Weights of a small GPT-style language model, trained from scratch on English Wikipedia.
Size: 12 layers, width 192, MLP 768 squared ReLU, vocabulary 3670.
MLP neurons of a small language model. Each row is named by its layer, matrix (down: output weights) and neuron, and shows model dimensions 0-191. Each number is 500 + 40 x the weight over its row's rms, rounded and kept within 0 to 999. Numbers have three digits each.
A block is one neuron, or neurons of one layer that tend to fire together. After each block is what it responds to, as a language model described it from the Wikipedia text at the highest values.

L2.down188:483468506425514531512551479500476546515487494536454451468513505465490488525446494538523493518563442483518539541516543520507433473442484523538542497421546511609462510498528560518589510437475501504512467537417433483443554498456490465475511422467602493505513513419494431562511456489460511458520518486514533524482560425515532525554470445503487550553497531435418530497503508571545523505457439518482514515550413547454543485454519469488518482471441466605526574532500440425474488466495493524515588515552526512393485499467517521481531499501486520528481482504522493482560476534459492559
L2.down318:480521522560537545506484491519495494479435478573480499507555550496503478535497497556479506449455545504478500436518529501556470535503502476526462514489475521559482554564529430529492519500511509474450566503496503462519532528532529461487456531463561465566519474463526550556510423570462525504540573448431546491496534465542519496399559433603453537492485538555524466474541422518477460511468433516522522484557548523539540530593439449531521459522600552506519476442526519496466489529518436556530471582481525468464532590493527541520550524483479462504456468514478508442518418416493536475
L2.down384:563444541504473513538558533468510495527502538539491554499464482487455489582470463512465485561522475502484469490473521515514528513497480535459528446520560536453548516482511527477576416527468459520539446464484574454463487461563477574524473493494531426517412556504411451547438448556474533542542510577552537511559573546552543474447503543495537572474531453415444534471525509509518406531470511514504543426522463524545542517437446489494431494510518514484538508543511497491504467479574508523428506549476510523499494489463542493468547550541526523457491488557401469525456501591520520494
L2.down386:465425548538513458535527450371606483504515461465542494533487524463475497429507500487440511447522463461480516509511503530465502537492517499511466555492423575454494502462543542489485581467445590521501530538543552500523512488518576544470548497498413532518447491543476509502521549554456556507525568502526524447503413496482493421484534521532507458401555467525543397474536489501535448481460518536489493431495506421443507462481475481452446539520471522516524505481497518461529556534562482506484531554486476465443547512542497436572489460433532537473456485467531488501505500425542507486
L2.down423:536456481414492498532521558533505529527538562477481508551458447516494541468521578481460485460433494495469552611427503458474504440502547462472533472490548502474533519557516487466482466425512526545455467502475507446449498446453458503540573558538493466526569456529528584454477562524509509483440458442404495464543444449575502447496418506437490496492468588523534414479491441492509498520533524478458569448546453503460477473533502558443451526536548593473447554493466480536504478468474481497509473458471505505508518482527467458470521530448479551511486563477482533510523462442510456519
L2.down565:529484479464529496525489496543505463513490444545514507513443433498462413528489500509435472509567494594572509465489527503428580491435502539561525447500465562490403500442562601469596510563555453435465497594516507464497529533536504439527420536499485475432431502602470533424487504522521532485530453523520509549525488445541476460476437528486526450502458462508486529511508511500440479502476550512550508506539459514502502488465492537498539491472519517450417456476541456461459564474517529544505384474512496466525490477508458517489534481516546531506505439489524502565459484453486544489
L2.down585:456532529464521501515471539508489531453466510537546537473559518548585509445574426500539514516437489517512463554469547497510463512569526470550535588508494532583484501481545518483561528468505419468430445559509517500481474467496504537479468508535412455530499523494481452477408604576516517432563570484486537460493532544529415448477462521489442449467455499470480470502492418468462414549498510488486554449563503533507460470454478547520469512564510516473522456489530501489589497503469479506435507509513497547490482491542534476542502487463500523459519511595492531535515547486437594516
L2.down609:489555484463513489518482464412510543445514519438483452541527478504482521412479425576496468426511549501516420574581479555485456445421505531483499513511445533469530478490442457569476475446495484560521548535434422512500498501557499434540487479533540475512544546510570545529469520560505477461554506522453503453552464535542477470467527456567554487519469479518482445510454512518525541534475535489465451589517459543465485474461553428462500518458477543575422465526528428506476515491568579559550542500469508495529534521495572484444499507497481532521486512543529504458561491518511432489
Description: Word-ending function-word lookalikes

L8.down622:566449555502395494545486569485524475482490521567470482498464520468498463540469495515564540455516558503499548401510523502467442509474564454512538506480457488483502538510512393512427515578508543525563472483496441544485497570550400482524578539480522483482530489553478495452444481474469494469456488545450517473526556580477522514490545483487485495568539553462472446466509563503483496550439529567551563533515513612537529457518423430466473509434444470476485507465497520527471478518500471527459532510503518500475445470427486533470472509481461512540475426511478533542542441433528482478
Description: Final piece of names

L2.down2:488558514518459498509518452508500483438528566548523470468483468534555469520485545487445528609554461552492457551588448498564456495519491504549478464514487492508510466512492515540472517510498566525467499448460487456506501542401503546528514542454475548484492520518547450467457434606523481444525452469499551521444490542566508475467482484505452471492482518486508542538444457442525440487522519470617443494457449505455556521444499452465538541522470451539425507491461540521575570567460501544531520557443475532508406492520447525529513458420496479496481477474429445452504512455522507452
L2.down244:462466497564546460555570512452502508521534510396508469557472526482530559512502539433477486606497511512459534524515510505415508579513419453529436550511468474501517564502468507500558628551528459501565502404560576518534474531479476483531442522515452552490434508507497498471550436437445485520460497522482479565418509526496512453512514499519464469531513511503513485524485471537526468547469468547509557508469486480459505526483564422495499518501508551416503486454496547526504495546428526496536550536481493450449506499513512534548476524439526540479434568552505520452419472534479457537
L2.down349:502531393525495513499495490555527507529474487459479514545505555472502379537519486465491470448490531486496564465529487519471451551500524535509462482575507468432462524489439564485484462432515491477549562510540500432519534527440526454544504565479537464528485544525519539503452600494432492529510494560507483537461430506559500525497491501452488495494475507497394520522497550435460518474524490496571517436506522474564456443506470499574468467429551475483496469513541509544544500413471498513436488553481553479487485503508431557485555564590482505481437521537480454582465554546569555481
L2.down482:474515465485562436454489473469529429483518541453466484544431463444486541493487520512484556477492525518445510438475598437447420595550469556481517532556480473545526526464525473437528539491449494481502463530526552509487463555500512516513582589548563472521508486570499467490527566516490518473488483564475446552483496467504440517545486492517448455471508547449551484544496599490484540530506457420474451496513526489451424531451451521516512506499546463469535441450514486506536557463510470481486535457419507446528504499546554521455493483459578484480532565448490482457417470472528494419
L2.down536:500536524484406501525480511421508546548498539498533484594519495477437453552500510525476487442437451454503504500551506503497511529541439468496451510571487546497491503450480508511507471431532556574544627483505507513496534494481508469475436507499489510480533447482537537440473445548470513496466448535513464491475514469497474433445515489482504437453483537486465456430532530424458506433473480561515544490426514474507490464531512488577466506423551596518471531547485490433477464474425468559522469505575477510579519559566453494476544576477424488550507415535504550477483536526470482496
L2.down656:505566485470534420521427429482553468550527555508480463507477584525473508427479495468436472499464455561532607515474505524461505538536467491434487491464516548503513529503546411500584584490520550506426487545542502518487459447443465462511525509483465542464479576479526449525551539513561536463556518514514537549396483568491521500404565491495538522453497443523554487551555507502497432529534440499504481566502503499481513495510496477502479448440430455510470461471472526474503505479493506554485506519524484473433529517566549482532561499478436517491494553508504432514449517560559562472
L2.down760:487513518515502455482465526473468456487482555547511481501536485456522475477497497447470506508524490490580482525459547450478478537524517451524498461534510514480486486520484491562506562430452553416569603514534458471464521517461471460435491537442576507521550528537503450465503476562441472504604432542487556496497538544520595510505530487507521456516543495512463458542578496570510526526574497487516422487499539563505530540500475486600545510537533522532481549562491517505558507460517487520455450575486522583488528476555510554505558528461564537494584556544542489465467548500571557422
L2.down763:560500535452528522498528440554488441444560482540508530552557443472482492456474471524526484572505507545488511517482526521445466538468514437426489461517518483549481544483489454504441467544578454529500449545509446552502545567516436409503552498461544471487541430508561468543533436540497462491561551483444487429515500517533396451476526512525493519545507513471579551395549522474541498479436475451522402450467462510492487516603567453455539522501492502543442497500496541444496573508462464476496496563505545522531502531530475473489515512454487510459505541523499441501543467480447551485
Description: Coordinate seconds mark

L2.down70:422492544492446528523532534527529541447520564512488529520493534471518536508500517566453513468540541489461445495532560499469531566501435502447485557576426447482481499530506470446503514522550452558475472514528558516461521510473558464496478459500502436487470533529556488409463489415581490487539540615495507503441507559570497453476490533550453525511506464471537476534524580511496482453532532522504420466506497494541475519576471512461491527440472599550490416456474503537475582490434453554481472480492470551506507567498507554534510513541525469530431486512492430528477498513405532539
L2.down269:433511530391480559522527510576498551501522590487468457511500432454505499461465481530470551475436540505537454486523506521532514448502508499538455566435570495537522566430494515470540532430541519419468436585503546532480575506438525465448587487510454531481528517477454518486491472426426564491537554492449503436547532533463569483508475536508518513418501564395495473446506477481545513487515534552464488507513488481497468499500520510524501590480486481450503446516443525535504483501578525512509510493590497471500510467491553486530505538496533525466490522497506469531544510462396456447
L2.down312:487447553522496538484471473491510455499501501455477511494494476587451501456455519482479426486512476546510465417539499498551511498496471516540548563441543503483612500431521495484498493436430477538490534498405478457461560542546466524457487488520437508519460508511517545462461489491560447546469527420495472443452536481484532469468535461509508488443528431503465509509572606458454467567545517499471519462539505500487450422556543463462477473485533515450438508453510516577561500510384500532493439485475495495438500498460483525465450533527536528491480473535474425441504402497456574465
L2.down401:529509502453434530532469481556480498516446494528522497480483498428438540562404490501454469530534485527516437486516514472494400451513587455495482460517492501565499516470478528501603489451487514467514585544459472508447529509467508418487512518486522526425492517499510473457527454441468499452485609455436538505563528487456462483451487481457466476471587510511521446435490456482437488446469507483469500525473489461519454480528454491514490498462539572531414580515459482512539433502477475433543530484511506501436573473435508469470525539491439506567436454511518516450480601449478527488
L2.down533:440465474495483456559475525540542487513494535528490529527465478464554516503466470504469530506501493526521513542532491521449489501463541537524434510450584503485514461489521530520537478482513505501465481536426519583593483537389494541552456515514524504435413502497583455507430523436523501526569508506475522477475484510456515526458498440544559439460512474412507515521434507548471495513533517556575430539516506558419446500568539564485552532476518525569455510529456510489510535537458441458501390529467530471496505472465405508456531450473560455453454434536507545484491430503512463461
L2.down597:469476559518483515524483543534525437492512471488462461547502524494480428429518505487532535467533542523485447482509441530455468476488489539444513506472566492497623465491544564437469524481542429470512473561565532508470452495467553479501550505511520498502519475534472532469477543566520554519460558514432531492513447494511557487510443548454464584486492486481464423473422516554479500488538481449447410525474523502509538577504486459485561473529481557554506567514444535481479458507477590486451510535517534472512530472467464546447539441493474666567445487483470487480462552466490489479
L2.down623:537565495583524544454473535518465494539524506533552555506464540490562487495509532463507554497494550529521489481551509517490579541535481499565462507557473489446556556484454410479437446508536469462585483467522442473507467488545526543465491578484476525457548519538567507445485464439534513455500500524501419466454513514459527491483490445533512537474564591580478542489457553508385504469567553519477515464470511479466542495473505464475552513522522500504532465479536456520480505453353494552518526553474492458512465495452510534526532582538579501540518559460525530505473526542447535509
L2.down648:404552495455502546500490469495475600539544523544497521519483596477484474521479469537628474495483470518488517486547454498517495487497556508556500550565584511519491556548476477409539521559585476417490539453448465479486474479533485540494470438443549463523524493437488535499439496455445545514548559554510509480526509505472541456547503504402485468508565543502473526586504462484503485463549550458472444470560521561522489503491512502519479512501474499515466488465538541468522457423449498507472447453514368541512485490487492501538504517465507475479465506431545459543452530551508443543
Description: Word-completing suffix pieces

L7.down36:486466517489551476467530520434467518511504466430479563512456414546509451533504488525517465517516434547545458472497544521503446482512534523553549544553509501512521473517526563541468443514508536457559480488467564490533513600484462572474473524590536501479511522512507558458488530489442487551510445459490541539629576547501544595495463477474504463536559453511528528482437478497541420456444512440555502509430527501490521493509541499500554478510519471539522560570508463493523489457518482461489512511478467558471490519421472558543509470487540456525481518545573473462433511594502481397
L7.down54:457475453547508546464436523427547514515443435452550467474483515509532550456542482608488586473533451549553488469598506521461503479576419408490458523503503487535534471537511491573494436527573552503494471518463561497478439587440512444590479532507525508520529465534473485526560484481438445507507485473444527476562507472499525547482523454440543512479516430488510472474493482526529510521513512508502518535456548565530516536507534486477524530473450450526437586494500497487535535465459578477517524426507513473522531520515558583485444480460415503511529476550513519498492513576514507456
L7.down85:499454535517393474432581572476507534559399504497508508470463476512489522522444556540536541466483500472511532433460489492476495507543569506459451452463493411512537480488414445446533491512514472457513418534425487543429539539514522530583501536505509473462459512487500504509376517537525470422465466543453487487517464562520490480521416484435465457475520513533484483436497485499557440511523502490462554526472549525486466523533471539515496537447462525444533526533433526476475455527511524463509477537457519514546477441465422598490456506499496442480447498521487520538525448483510548567
L7.down294:469475508518523582483457559430517489504531511525452480575387473429567478546549456516538566493477437480498561506570513502498511527444471474445606483484524494461508498521444521562523477567476444460473498517499459446506578451522480520554538588477428478580479518535489447463569504491460585493552494505510473512534487500502506496445459550495504493512519491475391448498446532558501461539525537506492520473521535481482509496539513520506484449557457442446534575523549482497517450567446442480483478495518480485490545544424564580521526515500506490475531459496485433456509540508449473450
L7.down306:472421481536516529542505561522496457514498474543538545484473455481391447444456464505492495526527491567559484440564505558463482532495476521458450518488527486511480481589637499505565575456515487497495484517462489509501537479474554458544551539516477542454523517424508536476459531492470537480559519481536504501458472487492487547463466552470547327438516523522557516530545544497509534488454442461519488520453503496469464472471584455539482464563525565502534508502479573439471533474515498493497524477538502518510434449539444492576546541465575491478522486457532445489487471471479456482
L7.down434:507556522516505493435410552461505473459580495503528602501539471427524526513522503496555500576510519469509481433444575399413565534513543441530489569521468454548511492486443540473471526504480549534508557511479544489615515475463536518479552487520470505465522521407564551500493464561502510516477502511486522508512535486445532478499492418490510461488494450449423534529432492517529545514515545516526613438523579494517505459523521493441509465449518483499475467526523499494536500544491485513447579536476528531470495529489475412539505496491581477471477488437479513495510422455477557509
L7.down526:508500525566527544458529510470453543476518490471526454473532537541556474454479490537500570557463496568577503481543517501508548481515448573508493541541452549487507514549462490435505475477547484483475550467517466425448515572503524538535492419586517552460474513559469457475432510499450607443491555490615482542453499526452483508436459568542477526509555442554479552413516529488554454502458520450481528510500434459503479491525547542488511526486528497531616526508526479439525506503472542533468471464499508504468486528527443552610497544521525471499471511447436497491464435500497486519
L7.down588:494519508514474496485470505563497489459540514457538510496530530549524457481485524469561442512507529475495487516455614466496578500497402441557445468474489504471546547483475458530500474510460503519523525501493484418544484508576470479468573519561475488522547482469532549522589505554516511571522540476562515579460600502519572514515531533460541524484442467558472535437545574498469493505474495392469456554475535449409504519587509544501533495518498539535466507506554493478471401456483468485497547499519528522562360513468484471547490522491477477521516547461514502540468485495516465452
Description: Auxiliaries before main verbs

L8.down407:541533488545499485495492512505495419559457423514542523468478567568444495451483528540568467551551540450523519471468463468509520515484425486505522485557521449544514534441433551483479529554498469495443549460495475545565530515476419454557512432504503483494518570465510514504513560521515552514492560470477562393534472506465495448457460456493464547514501579494558477544486460419542503589510498535485456546468496523454484517451468566547532539513543444384531427509471518522517486510505539483555505523522503444494556478524479587447452499578515517447536531531530447504459452524505484487
Description: Lead-in to time spans

L8.down241:498444460550514487463537577478455451517424530493486553479518491490468522511455491550495483491408543467415537400484533497505538487506462508513491490431558469498532474488478528447482507470482526505458515417489496539548479504548596441532542523488483514400555509465502492479543510540467443432586489554480474520532567550492412506561534474583420523497461490432497472501496548449513623510419498532503522469548493483513545503414486496506503528503535545529477479542460528521532476546456505496475483433527513581434490473480510450485400513519483528465556531517538488498501484508530460537
Description: Words governing "to"

L2.down118:471476506511521453513527549476500462409488448444555474493506488456434511463519432509430533526486609500477485474486535486497501480554520472507574463518507489542536555506497495438458506536519521512502514550465523449454468579515501566462520517492559409559481510526501461453466530546494451438518465544460517532491509504492459557475450464441516507539513499443515526512455542534526525496509532486472554527517551457473500520429556443421438438569491519469491374486508517566478429491453490582490546534450540530546521477489481465458477523484535552475459621506534413473438513476496558503
L2.down262:560516561525533467473535491546460471544513562582583486519498461501516489437487442485478517567522507546464497474600561517494471516506517465588546427555559527502517461524466558508514495490537560466561422608516518499468495543524537509446484466446519465492514465485470524567480463459553502552488543503463537487484535535556527539483535508441476474489461461478417564469495522465478547506521460547472544525483490466490427533519489496560498480503443589494416515537487506458491457474502485555543470557490552485499438508433520578529518419516457429557454458452486450491548491450478535521
L2.down275:472518528479436476468475568455528517517450572557467557485504498516539536548478486476585540529435522523452509435465457522545494457486517507608547579515463447508517529416455458484488451513482528427447522510509522488552538486470561497461536577551499558495479542562489497495522525566543423505507500520463525485484540526407470478467506556542538487509508475550466501484498478480500488451457561527458561449479526418460471474432497494517507475477460542490469498433445510557462528480434486378496472519473581540517495499519590486460480445605511535504488485455461555521493471512474508522
L2.down278:513497487594559514539563445549486455525538518561563526488484522516492499495511555535532466503491499468473517488522496533474483591437480565563411430579516501552460506494432512513535425477545504451496474513481525480519457535516470523482498557540488415559595491571515480503474477464548543549507599512504549471451488529485477443489550430549473481472481527543518482479475497532444506598445518468499546505458458490520475485447501491552493461502429505521416473474456521557511544491443480582424489550481485418451487510517437451489594495511478473485561520518461508499546478514550524490
L2.down387:477605495502505482534573498485458497551457546491545509506488480529493512483516488414474468465410473550500426499494481508479441458556460486495494552484480580498437490504535454480417501478554510516462520492493420500561543456472499475434480522426518539536533532412528531379547539475552521524524466468393541553474532496508507500580463478534398512465455539492535485492497481511531464477535490508553486462502583526457512465489519403528480486455551488476501538524508500556480463516444476549527525520465449458432506458462541522472523461529484507487534537529487457487496420493395548511
L2.down400:547524525565483488518462492512483451533480463470573471463536535521553454476529522492504439509473482573536476482518523542487474535483531445589460487530465453581511582507519500527496465448563432485559499513498475489521492480454512450564548538478506463422515523604581519483592439570458470492463467501484464544537587477530538507492444517501532531517461469470529469440498512517516485510515532450432498495548583554554568579537470448559568440486562491519480531517524473527456521457461492566523599480484512513555495565533455480536511556564527524573524525501487478535540480509510496527
L2.down555:440577540510537411508488472504419521533476591480486443500525473454488531464458545524506446489496542450490542434458546466509517436475554505537454528566545495516502442473510488490492478528475540474549582461492524501478496531469492510449525589491439482493527534482545435514581501551476498395484488517471419520424494466477449492539471446490530488510445543509547507474476547476574522564517472460476529443488593575488525545386427504538509581519499486489456450567476520509414534517471504477598460453465487547515508442534519486483513517490513448499508518451524501489529497537498499506
L2.down756:495459481502463506429526567488454496466528461435472481596506512489455501571542420452450476547591542470501501522464475530550521561521532516472491465523462512469492473577484486486401515523517545564484493575487536486457458480455448524481494507486551531472461479465495464489480550509516533507463544481478469518463546468573473517459510505444453494462451528543518598427500444505522490471539527466474525500503473530432587505496539562504516568487491519411516509505453405464484526489547480474598531505520567556525527502445524489420472434448505543526516567468530445536534536541507462427
Description: Predictable collocation completions

L8.down639:520487432480457471445414508523549477543526518451544583550536541516499429527527552496480540543476501489560490511453499458537459489587451509507422489473525514468579511457543548539497553489462531487480475415548476467405494535474472530500515543510496457481523509563452472466530465497568440478548501467504485482532498494491424470447551493490476481488522464508480464504444491498535454501478548536441549613566438461547419451513499483439541556529549496498518471456456549446458542463493466497512583559488528507514481512472476493413473491583475555513548514495511560500456471462454469422
Description: Mid-word and measurement fragments